{"num_hidden_layers": 10, "norm": "layernorm", "positions": "rope", "tie_word_embeddings": true, "optimizer": "muon_variant", "decay_shape": "linear", "final_lr_fraction": 0.05, "batch_tokens": 131072, "doc_mask": false}
MLP neurons of a small language model. Each row is named by its layer, matrix (gate and up: input weights) and neuron, and shows model dimensions 538-633. Each number is 128 + 24 x the weight over its row's rms, rounded and kept within 0 to 255. Numbers have three digits each. A neuron's up and down rows have the sign that makes its largest values positive.
A block is one neuron, or neurons of one layer that tend to fire together. After each block is what it responds to, as a language model described it from the Wikipedia text at the highest values.

L3.gate1104:111107144114138125116114086150118125120156160131138093116167121132133137155112131156106099113133127123142181126150095124138129162131139071121090126119121119132151100146121108094147147138124126158130150130104131109119106121129108186095163109174109148121095125132135142129106122154125127154
L3.up1104:123104157108140125136101105106128082119088171126128112122167108109132129126160144107122124115161113144188115116093143155135170104094101121142129152099132095109132128126090145132156112156145137132150151130122143140118078191134077149103109111121101140140114160174173095143143120149141121141
Hyphens inside compounds and codes (S-9, X-ray, ISBN 0-333), plus colons after list labels or in times, such as "OPS:" and 5:12.

L7.gate147:140129117100105118126153140133153126177091110146092138113146119163123134129119116152112150067090119151126178115147102131135128135141113106124137121147143137152092129137121088126125138183099159097092133145125116124098118124122116127137159111116119157108095159133089105121187153157114180175
L7.up147:084111088149156119179135141112099158163113075131108097105131108143118170115122148098150090138134141129115157117154123158135141085141158114094150129072122103146100140135125144155126113101108145133130144119134138117121106114124125167134120126144150081130104160130148165139130118130113155113
L7.gate160:142113143179101116103126104148130142114127132169070146083086149152129113160132125118116144151126103173145100150114134160163135144112169095107147097142136106137153108102131112089126129150108127117152134101148131129141151146124139165172136165128184135124157124119123137125142124082115141108
L7.up160:101164121111103112093147165090161180131175111146097120099068106161070172157161151136125096130165150127134155140133163100117147114084151124126125153153140087131114120098124080125120114128144122150143088157143138130153156122139110140094137099149110159154117136157102139118125114118127162128
L7.gate262:174122177163160115115134131102145129138167148100142109141136129164155071120144113100095114134121115147152094114115152149156135168138127143049135084107102139135129149162134096106165162139127111164153147075155165139148171139163104122089117100130115150132162132159102163079137108084137145139
L7.up262:105155181122074106142084119107126176117131125146131107141185151130118139124129124115106095145094118113125110110119146125122151139129159108140116125092114135148115109149122158111095125087085124092174106124110187125067119096169103169090134141103144152155124148114127133095151132096119135115
L7.gate377:092143162128130068127143154107107125120128164131116131105147122094108157112138119109153088122166090176161152097141135112114120116142183110106069113138108112150130137116132095153118128130129103134111099140149118107123161164164114144103121130097144127107146174104107109136153103135120123165
L7.up377:130176137125162155102163145140098144151133209129079127096170149113133154089117146124126129139144115142105092143125086134120131127118130123096104138106132156148152113092149100124157125131107153170111105161142132105148115138149146205142123124110115162098116147135131094134089148172100094168
L7.gate1259:134105117127117176128134116104136113141113132095154126123133140109120124119096108141087089095114137092108162081213134157135143157093142112102167104141135084102121117142148117113115115139128130109147149136091140151145110077142115091166153134149126133140143141156118102071147133099143124175
L7.up1259:156153121156115138141159111136157133106121134122112136125136133143159133140070108148126109127141162151156094139192086141129125122136169155160172113139140129137162096089184128074118091148146094134136152145126129156127108113151120138138144096139082132129148109112109105078127129168160133125
L7.gate1355:156143182119089122134153131136118140117117129088135164128145126159155149111130147120095131130094117122093125143125125139144168166132110136133104130141153112156105127107116090093169174115166089123132139097116131099123180135144083126086116117137108141102111140117107094092121172102103135145
L7.up1355:131129126079106101075120134117117146113136145139092121093111150130149158131132132213068097124122090141145097126149136140110138141152129149137110132103108133158131082107107142126152132137163146161151155128108117166140136146112108110111051118112149124098139138110181127111066104141145150200
L7.gate1681:138143120109067160150121154107126151122162128124133141182159164199104155131142124126107137121126108138126138143166146148115155110056117130143120098117115147162095103109093136108139145114153137129124177108158110128104144144133121127146120179146101079160136154148103110110110163141144143148
L7.up1681:102117142098158117116127143116113124128151149096109126092121163124121162069089175134184126163107124129129123106153138150116086144092150080116128102151131146111052115136132152097154115118141096125136128099144113120097160129139159129118172116153122084110106152121156126135093108155147108141
L7.gate2295:086147105095121121119139092131127125127141143155128126100074182112159161184125113102127110118120122122113091160132134136115126166176105136148089124137143138133086099082126090113086114103134115165126115090136150104123161105119167117073122122184150106094148163077161110137147112108064116142
L7.up2295:120157155089111139138148113083151162126139107091140075121133100140126176116079150171125131149145123166130123130153128146153100121108110136112142093105156143128097139173131143103119173124146112145144188141084148157107088087126106149156090084039121142095096122121139104106096128103133124135
Mostly the closing = of an article title heading, was after a subject's surname, and word pieces inside Spanish or foreign names such as Es-per-anza and Rio de.

L3.gate2049:121159155122103122106132176139101138071155099088170131144097137140123140056156131119109091162074130129118150128131147114127145116169170121121170133117122103112135173145149149183166152143122107118117131175124167127089150163133136139136129133114067149135126135105104126169156157118073122143
L3.up2049:169172130099095104133133148129115143110126136088158102091103125103134116146141143105122144189128110107128130104071144107132117127109142106105152131113129129117153151134128102160157139131123161089127140105140115141137163116131121113154100140137089128115127118137100160173120121123087096191
Commas, sometimes closing parentheses or dashes, right after a noun phrase or name, opening an appositive or list, e.g. "Ted Elliott, screenwriter", "BZ Group, including".

L3.gate946:133097132146129142105062144130116146095184152103126124124170126110118124147147122111154126115152132113186102130155149103121113126124154127147128097109117101114105110107153118157132127141112126145141155149080119145134110186142108138161149085105150117113080130139107151122157141164146124133
L3.up946:178124077113147177134129125127135094103138127134122131087122150157128147131106106133150131164098125120140132136155167095125156119110157158146137101131126111103108114109105108132085090114117173117136168138155085134142119098129127107093145063131162116139104146100137095167129101140163149142
The token right after a multi-token proper name, often its next piece or a following word, e.g. Pebas Formation, Bailey was, Lacey (.

L5.gate42:105142151124126146071164092104122105116104125100136156151135166111160123117120114086116112133124130140133113169140169129134138113091102161163110155155130125144123137131165139132117148111140149137141146095107161164129135155141137155064152117104133194152158144111094150120116117149109144135
L5.up42:128132129150197157111180135145162146158148171136113152106150131130145143115157119136073141120132086132118096160123148115101136147136073146135075106132103096158131158146179120162132150110145123170166080096114120124174136109112105120145097116142110091158166094151165122134138084129083129141
L5.gate457:130118130087126117126130104131146155126139136118136146130150117099132092112128140143098154151139118126145123154146111132125133118135120127143118151111146101139133104172127120167169130113082098187129068088074145134143156145142178091087155105182149141088140142143116145094146129124144140072
L5.up457:141105057103130187125122105101119093160122130111141134150110138105110140136139170126135174128147145145138080128180159134100145143128105114108127175121127114108130123116139187127182151149227121156144160112085102098113088091114066134131160150150193102146148130162192125157108124071095149146
L5.gate690:128148109142131142106089135125088132187141157150141126144126144142168119125132134117096135138099116147104109167122101111156083101130092073105109127109139094121146142146180098134141170155127154178125131122138125148113143120135127127099113151095140161143098159109165145129137118127148129129
L5.up690:108124135138126121106124117112130104114165114123122151087136131091151100152137133091130127091125104126140131166146122085098129122144123112134137115110113097163100144169167141121145127102156131102141121124148068149187140160113138118140132152084069162119117152116137174134117142123138118121
L5.gate1057:118147177111153135103137121114118123135125122146108154119088128121161130088139144135133095119141156130130125149164096141132090183139127109128122140121097131110128140113154134115155121156115099122117126089102154077160111101153138117085125142125118116104104143124170150128114110140093114097
L5.up1057:152138116152150113116153127152137138168160156126143125101138140105139131116125114142146145108125128117171105106140045131131088103124132102106112086089163144108120139134158120113129143110132142151129141156147121098140143127151097100162124166135153116142149139146137100138140077132141119120
L5.gate1542:107097107134093089103148120137137104147111131130122137142127136105135099171149114104130100143120119112172099120125114117151136117119122100136081122121108147140128133119116163144144161131154113116118120121133077099137068117135106047124099161139143122165166136100124134162145143155105114095
L5.up1542:192148162133111142146135119115156129119140154146103132122183148138126114172082136138100135117147121136105108142109119145113141145117094108135103083125177084151107113099109110120136150124131106170139142123114160129131143166134141118146121169110113105148108188152115117136118131179150104146
L5.gate1680:138142136118108143063156126125151132142112150085159130135130131144170100103131126155146111073172103128128137094137103088109110130107111150142129134102134145094116133171116111086135139132097127165135110113113177154097137173118129170125130163152128082142143121139134092125122149134106129150
L5.up1680:140130161133139129132107100125086130141139117134086164134150167109107142149111116082067135150123125084124086127153137149138148113141118143108137151129107107144132150128174132152107172112127123094117132164132145118143139123107144137094140141177140097166110131116096157134103115101139114113
L5.gate1963:112095156141081149149132123148099114124161166091131200112111105162111106133157166123115127138129123125120077101123112130136096090110117120147061166168128111120092120107137113119114148112122161101118115147164112113111149144132107134146151135143138104142199149112102134142091110116101142129
L5.up1963:115109152103131104104129071148089124139136161114137093115160135139130184120118179126091140139136122153119120110117099154088106147112166130082125150121128137163126116141116161113126138110129134110141106143103093102153119143112151098133133150119113183111100173134092136158118164106148131097
L5.gate2538:100117148084187119117110103133115133109158108072151157160104166123112127116169137123151128159122116140124172129144131122127162163100129099128114100144100141126116127180090154062140173153116136131161129075132114106122139128144138120124161135196141130130137147144104111112069111111131131133
L5.up2538:164128125106141154133179139142113154100146137119099117147101157134142109102115104158155116108099166124146128105103106102139121141109133112164116142120109175129080102129100124123131133096084144066108145118147150105116110145134150138089140166118115098126142144115134136124134084133116153101
The hyphen after prefixes like co- and re- (co-founded, co-written, re-enter), plus "==" opening section headings and word-start pieces like inter.

L5.gate30:116137165145151124164156156118131123146144117092173107140118119118113119138135121120137103101124096109092148117140129118138100110149129126127139142143136110119127117145168130141158099158072136138097101144132104147143098145144126125124166134113142117124100154160067140119120138127134132102
L5.up30:139112101182122136126117090140093123121103149104097155105079157104118139117114123146126134121102113119140087145083164116170117128142143115126148175159130140127120091150121143132131157121157120117130099155141136052109092139107159154111145125109152123141136167147130138102154197147157101098
L5.gate460:103133131075108101092117069099171134083119147134150143124127180125144137139143114109111153142119123166119121161136163114129067144167129127114100149116095128171122116157195123121109104146138113129131151103077151111144136115126125111151129115160112088109129119098158143155140129120113108103
L5.up460:087109163162148142092187113175162132101103179121127061148139106113134111156147135147126139129097136158167093144164133099056108159111127164161134143154134140138125120103094116107129126119107100150089111143134083109155118095136155114105122124144135140101105123125123087132149087130092131139
L5.gate593:142110103082146148120154128107144121176131124108148119141132135098175074124134106155197114139162129088115108134191149128150081138111114109088136081134136115109121097147105115182129133153156128145143144120131111119083126097104133147122141134142135154158149130132128144125111113120149150128
L5.up593:117115084124136132122115150114130135162114166136122119096106154143138141125090121159141152093110126117108076102098128131196113136108118111105131127137126158122117154178121116147164116105124162117112115104136093137134126154175107091155128202118148105125152165129115156129083135109145121091
L5.gate847:103140126119180125144145145112188134105125150127123102150186162083139117158142130124152086129156171131107144115121131134095099148132156113158118146154144141136149117123138069197103081109132154167135117089114103102116131139133110110150140154124106093106158141167155119179102112142148101109
L5.up847:159124156133158114116135132153128134126137189124122136127123088119119139132125120101136122137109129156090179066091105129103093111131118112102122167137100115115087135113185147158091166147086157115145116124126138110164123105110125125150174118152132147121127133150116119107109143130159121086
L5.gate1527:135161160111155149168097122075114132118126134170150135159123156098110098165100112176169094132127111108129148104136145129124097196125126093142137118127156103132139118136126094132131094096125132140153156149175127098154176159115161170114124177147074129122121128144180153126111130116109120108
L5.up1527:135124187143077120128141133110161129126044152197124124105142133128115063152112094168138109142130130102149159158128139145140114141153100104132138115110111149153113110172167134145123097127131152100095129134145141103142152103116120155145145135149121117130154140101132153102149113149124159155
L5.gate1843:142108155190110103135154099115141132155160120135136127085162136094081154075119107136178151114101118129107137108126103115154137145115099106094075084163112165134137107140137124127165103109134114099118150124123141125116115114123088100150116104119150180112150115158099192125130106129108127148
L5.up1843:138112143167138139118140131142110123100117157140139138078179173180148129120140127120115138119127102120093121126126127158154131105124108122082083109135102137141107090156112144102185095142122120159125124099137154101118136117171160118147100153132128101116124128123180119130145105130191122088
L5.gate1979:092126157124137151133149146128138125121152144096103121132096127123162150186127123132128147136158072134113098122151117144152141154093119116166097088110105167130122129132117131098138141156141099120132107120108102154142109147090166110133145103095119184138179108119164130125160149113096146135
L5.up1979:049104115141134107156133114123100160119076122114100133137153141165125146135130082115108128149123075120089108161124143161110094092146084116130102105126128121172094107136099107101214128125141161134124170113135146108145159140126138095133177121154129112102177139140140106139148110103111112142
L5.gate2281:105057148114161113122154127134118134142145133136095101149114119169137135123137096099129145158131098102142108116118161151107122108144160121105088127105124106115110122081121148126177114135099093168127095144098107137100102137141132166146167141142096118151103126147105121143101167152150099134
L5.up2281:122131121129158116135141143154095147129151128103116130098147101176134121114118104107176130140108134118081140114129142105143138139134159119126104153117116110140159149136129143124118097128148106111095150153122113113114177166153108161124113146137114108121145155142157115157119147101168147150
Closing =, ==, === marks ending Wikipedia titles and section headings (= Keeble Observatory =, == Cast ==), plus second words of set phrases (one of, rather than).

L7.gate117:138102167125123161150115132096093131137127127128121108110111133188140122156162136127119184115160117169121119111143163102194080105149117140144113140168136096150142100122107123089105124183132125180115145137106118133163111123209111142139153136139106125102163126126115149129134109145176119099
L7.up117:142077143133111139079118176123129117123134181090146127151131071134147087135137113128131103114125171145123115164122140118127126146115132145113120121166182145143108116109139141133112094107115162121120136131080100146141107139112150135079085112097115144142160165095136151110117130116133134140
L7.gate545:116172161134143129142125132194146086171162134153139133161090130118165124117156101161111139186138136144132155154114109098110133159135125115138121159115118154110175125141123113102131131110129120099145124106148073126121125103128165152112178142089129151119088148168165125141139135119127133103
L7.up545:137125119132163166117219115118124124114125160096157136126158160144116132132177129130138131138135153126108136125109133143152124106125110162128121131095117149129141175088150132089167111106170129131140112118149154113113170114116122131142103137056123161112085135158155124118152094124111120126
L7.gate799:136108167145171129143140101101128123130098134134131086133112139108123153173133120122106082152134145125166119071103165071126088151152131106101170158145183119107120078092104146149161112100107135145097124130166077144133155128130150125137108119091146144144113136114142092156121124138104118112
L7.up799:143138137096108160109122136089133088115128169138143147121157141111100116114101198120077143096129122131108134118147163093140136207123119120139133175128118128125120135132158124147154136094134108131120132135090099090179114089145177172137103126111126117134158127094134152131129163142149147160
L7.gate810:165068159095180123133113077150125142132105123128135121128166123185111104110097168131132175153156095105143116138136152113139106123129109149110124152081135100150136128185127102126103130145131095118158131098140153138121053119129084134157177154145121113088121139129126143164132105134108092135
L7.up810:152098117135136127125164126132189122130058169140180160167136129166102101171134168111088105133090164129108120091125161131138131140105116174113141138111160056154120140109103070127147101186140107127105123121183140150154110117143146073146145138133141124119144108131111163136150142099130108154
L7.gate918:146148102161117137112153098151103123145127090123159118120122130106138148120124139140101140071133120111130115128116146117143095135158066118125090137103120135105143122110115124132171145125131111106144124111126090127160156179132112173083170155139135112128147127153131118160086122113164067146
L7.up918:101117157119139115098141087103121101038106157156159158123143137126158135135135140156144152131140137094140117080103109140101125147131112142148119141081151140096122123131185078120110140109145130161109116154120131139157114130152134137173166130180164097182129174156145159066087107118106129121
L7.gate1442:163103124121156115117124114170174124151139151150098149161130142106158108112144138136139109119141109151152111111096135153094138194114108112114145159113132131165137129135171138129158143159126094129095135123120130138151132119101107120107088129091124089115138113117144132133097100181129093157
L7.up1442:119156149158154113147127117129140130156119117116120164180169164108106142132098142125109163088131164119104134163115157155113111118164160122062096133148141132111129123151129112126099133132132109114128184112126139151168075100067111123134148140115155118111140130131111138164179140099126112156
L7.gate1784:178176146102154156149129150114080119117079169135146125101163134129119155134127159085154109139141127139120158118130194165106126143083125087126133107102121132100144148149122093120134137105111120084150158168145133145152173137094100129136136143155155148140186139102122084076134146118141125145
L7.up1784:153117182144178125104083187130135121154085108131102146134068115152109127145149130106091106091107095169161138148126144087159168116112140091123105127133116105160135142161131093146134122132136155135142137129141131142077140093085134120180124140126134113127087133110122161147138144142120117112
L7.gate2551:140118153153158133114135172106129115106098112143146111146135134100134127128145102126139109145135107148134137136132123147119137115125144081102090111109104112146130102142103119145126131147132112070148113106139162101123137126112159171154211165163090088153171099177126158150130099103108082124
L7.up2551:126105109120131121109166172104161106115113178129148132110116180123131123148090119111123092118149097139104084159161094144080113176153128131125117148097153149144126085127145107133119119117154126110217132113129122111113158159127142133143150143143142126154121128119133134157132146106103125100
First piece of a split word, mostly prefixes like micro, pro, non-, un, sub, plus hyphens inside number ranges, scores and ISBNs.

L5.gate108:091161113089122165159129161121122104136135119139114132113127153144145113119111105141120154117123124148099113122093144169111121148129138120120131134123135104147076143126149148137127091100133068113128097158131105137124114137125149119123134089166098127116129093126126163151119100098094127123
L5.up108:076149181102121147149145150086095172115151116144124095169165141142123164146117113106156162167119114105167126145135148137134118099146137145090114113147092093145126148170133170099165083115114111116151117142163116124137084117091090119127161088158118126108111104111089148120116114099142100110
L5.gate127:136149166104116170091141148108130141087103126146142129129116127122150129119120133109124095115097117087131131127153076131115085131145109148144101126120155093103135129144105112065138192157107137109120142100168152114103121143101152118079101138074105183147125165149137128143104147131107132081
L5.up127:127133105079118133126162134099115155115090139112123165159133109117085134131115189128134151125122156111137113095092156122153135065096118127113158142108088138157142112133117112105122100091119110150096107165141169135112159147113108129143160095121165132086133196134163147130128095130130105132
L5.gate1003:129119116155133106135153164100126103111127104143123142105144131133112143117080157114128108173132098143105150146188153124109132123124091140168132118125119133141098114168121175138104168115154105109102145194149111080157138179096085089126131128149131075136131159146145173157132147129115136132
L5.up1003:100122130146110114191127161146153157135116137158152116080104078097173117128168132165137147135132139132128150097139116136115105168137157117103088146164182126165129096132129121104144140137150147103099172139132080158136126139101130114102130136127102129128127090159119122137125093143162162106
L5.gate1291:096115143170105127116149106090151160137152107140136108143106073127134150111063166141132110135134140095131144130149136144144096081148108127071109084124099171122142106138139151132148127102135125087146117134123094113125181135108119198134145164162165106158130164114120155151174078095147093118
L5.up1291:128138119120146163064113078125136116149141157145141125127162098174124120192125138156096139045136169095100076108138097107112086081137160163110133132132152109118124101154078135139120130117107103132130098169132154150105139116132135119177133140140114157115158125160106139154143125105113159174
L5.gate1576:135105128112120141171156150116147136107121118136123101098114164110134129136104140113143132149080130119140127131105116113117142143166150086146099147127138152138131133134089091092144092146161110146139116159140072147096092141104131173100144136141128131152119150099151105152091159059136129131
L5.up1576:158157115113097116124105139098127148132150095118106135148137107102152110133180130163101129131115173147120140156127115147124152137090135138161089156102129138123174106152180155143126120088165102094151119118123155118110157180114109156152136107137128104150100100129122111136127144086105118129
L5.gate1598:124155205093148089141155138092118127078141119115137110117128106120150107137121133095125117102142107142113113143146101107084128119156115089120132147116122128127103146149087172145142136129144121131138103130143117155111133163088093141117138122100156078112119096152118131118103121116130121132
L5.up1598:138123122166117174105155168076090162097125118123136088118145142179133100146143142126105101123085125151111152129156129122114163130156126058171126125109132134114104120099176141134111150107116103126126083159134114140108082163109116156099117144121114135118152099134110105125109121123171110109
L5.gate1939:176182195100141129162125145118129135136132117153163132104140131151144103103138114092169074137127179116118131129162125162141121119097156086100156102163126121120161116111113128133177125146082123127153120141100102136110172115059125157111100141123145109103135110114107147135140139111105128158
L5.up1939:112204142067118093117114149118124106114126127145135148068166165103109099118122151086134095133152140106137136122155151127070123083142138149135139120177149072104118145110136145104139121095131138123100106122158086152143189117114128146131104145134121095135100129173100143128135146140114128115
L5.gate1951:104147144135123181137133111139080111084150137123162124111130091141145109113163102164149121156130153133157175124115139134135140103176158135135094129148121114137135123127121156098140171126152159130143119132114146103141134175135120112128140119139105149138098174133117126138127107085114152130
L5.up1951:123111075133148147136109104103112114142116085135092097151198093136120115144141145124083120141154132116156122128125095172140130085177123131123132093149121083122079120169138150167119118158148153122139118116158130144135103125110148089174116137088126149136132136141123116139139153166134122064
Commas right after a complete main clause in narrative or biographical prose, before and, while, including, which, or a participle.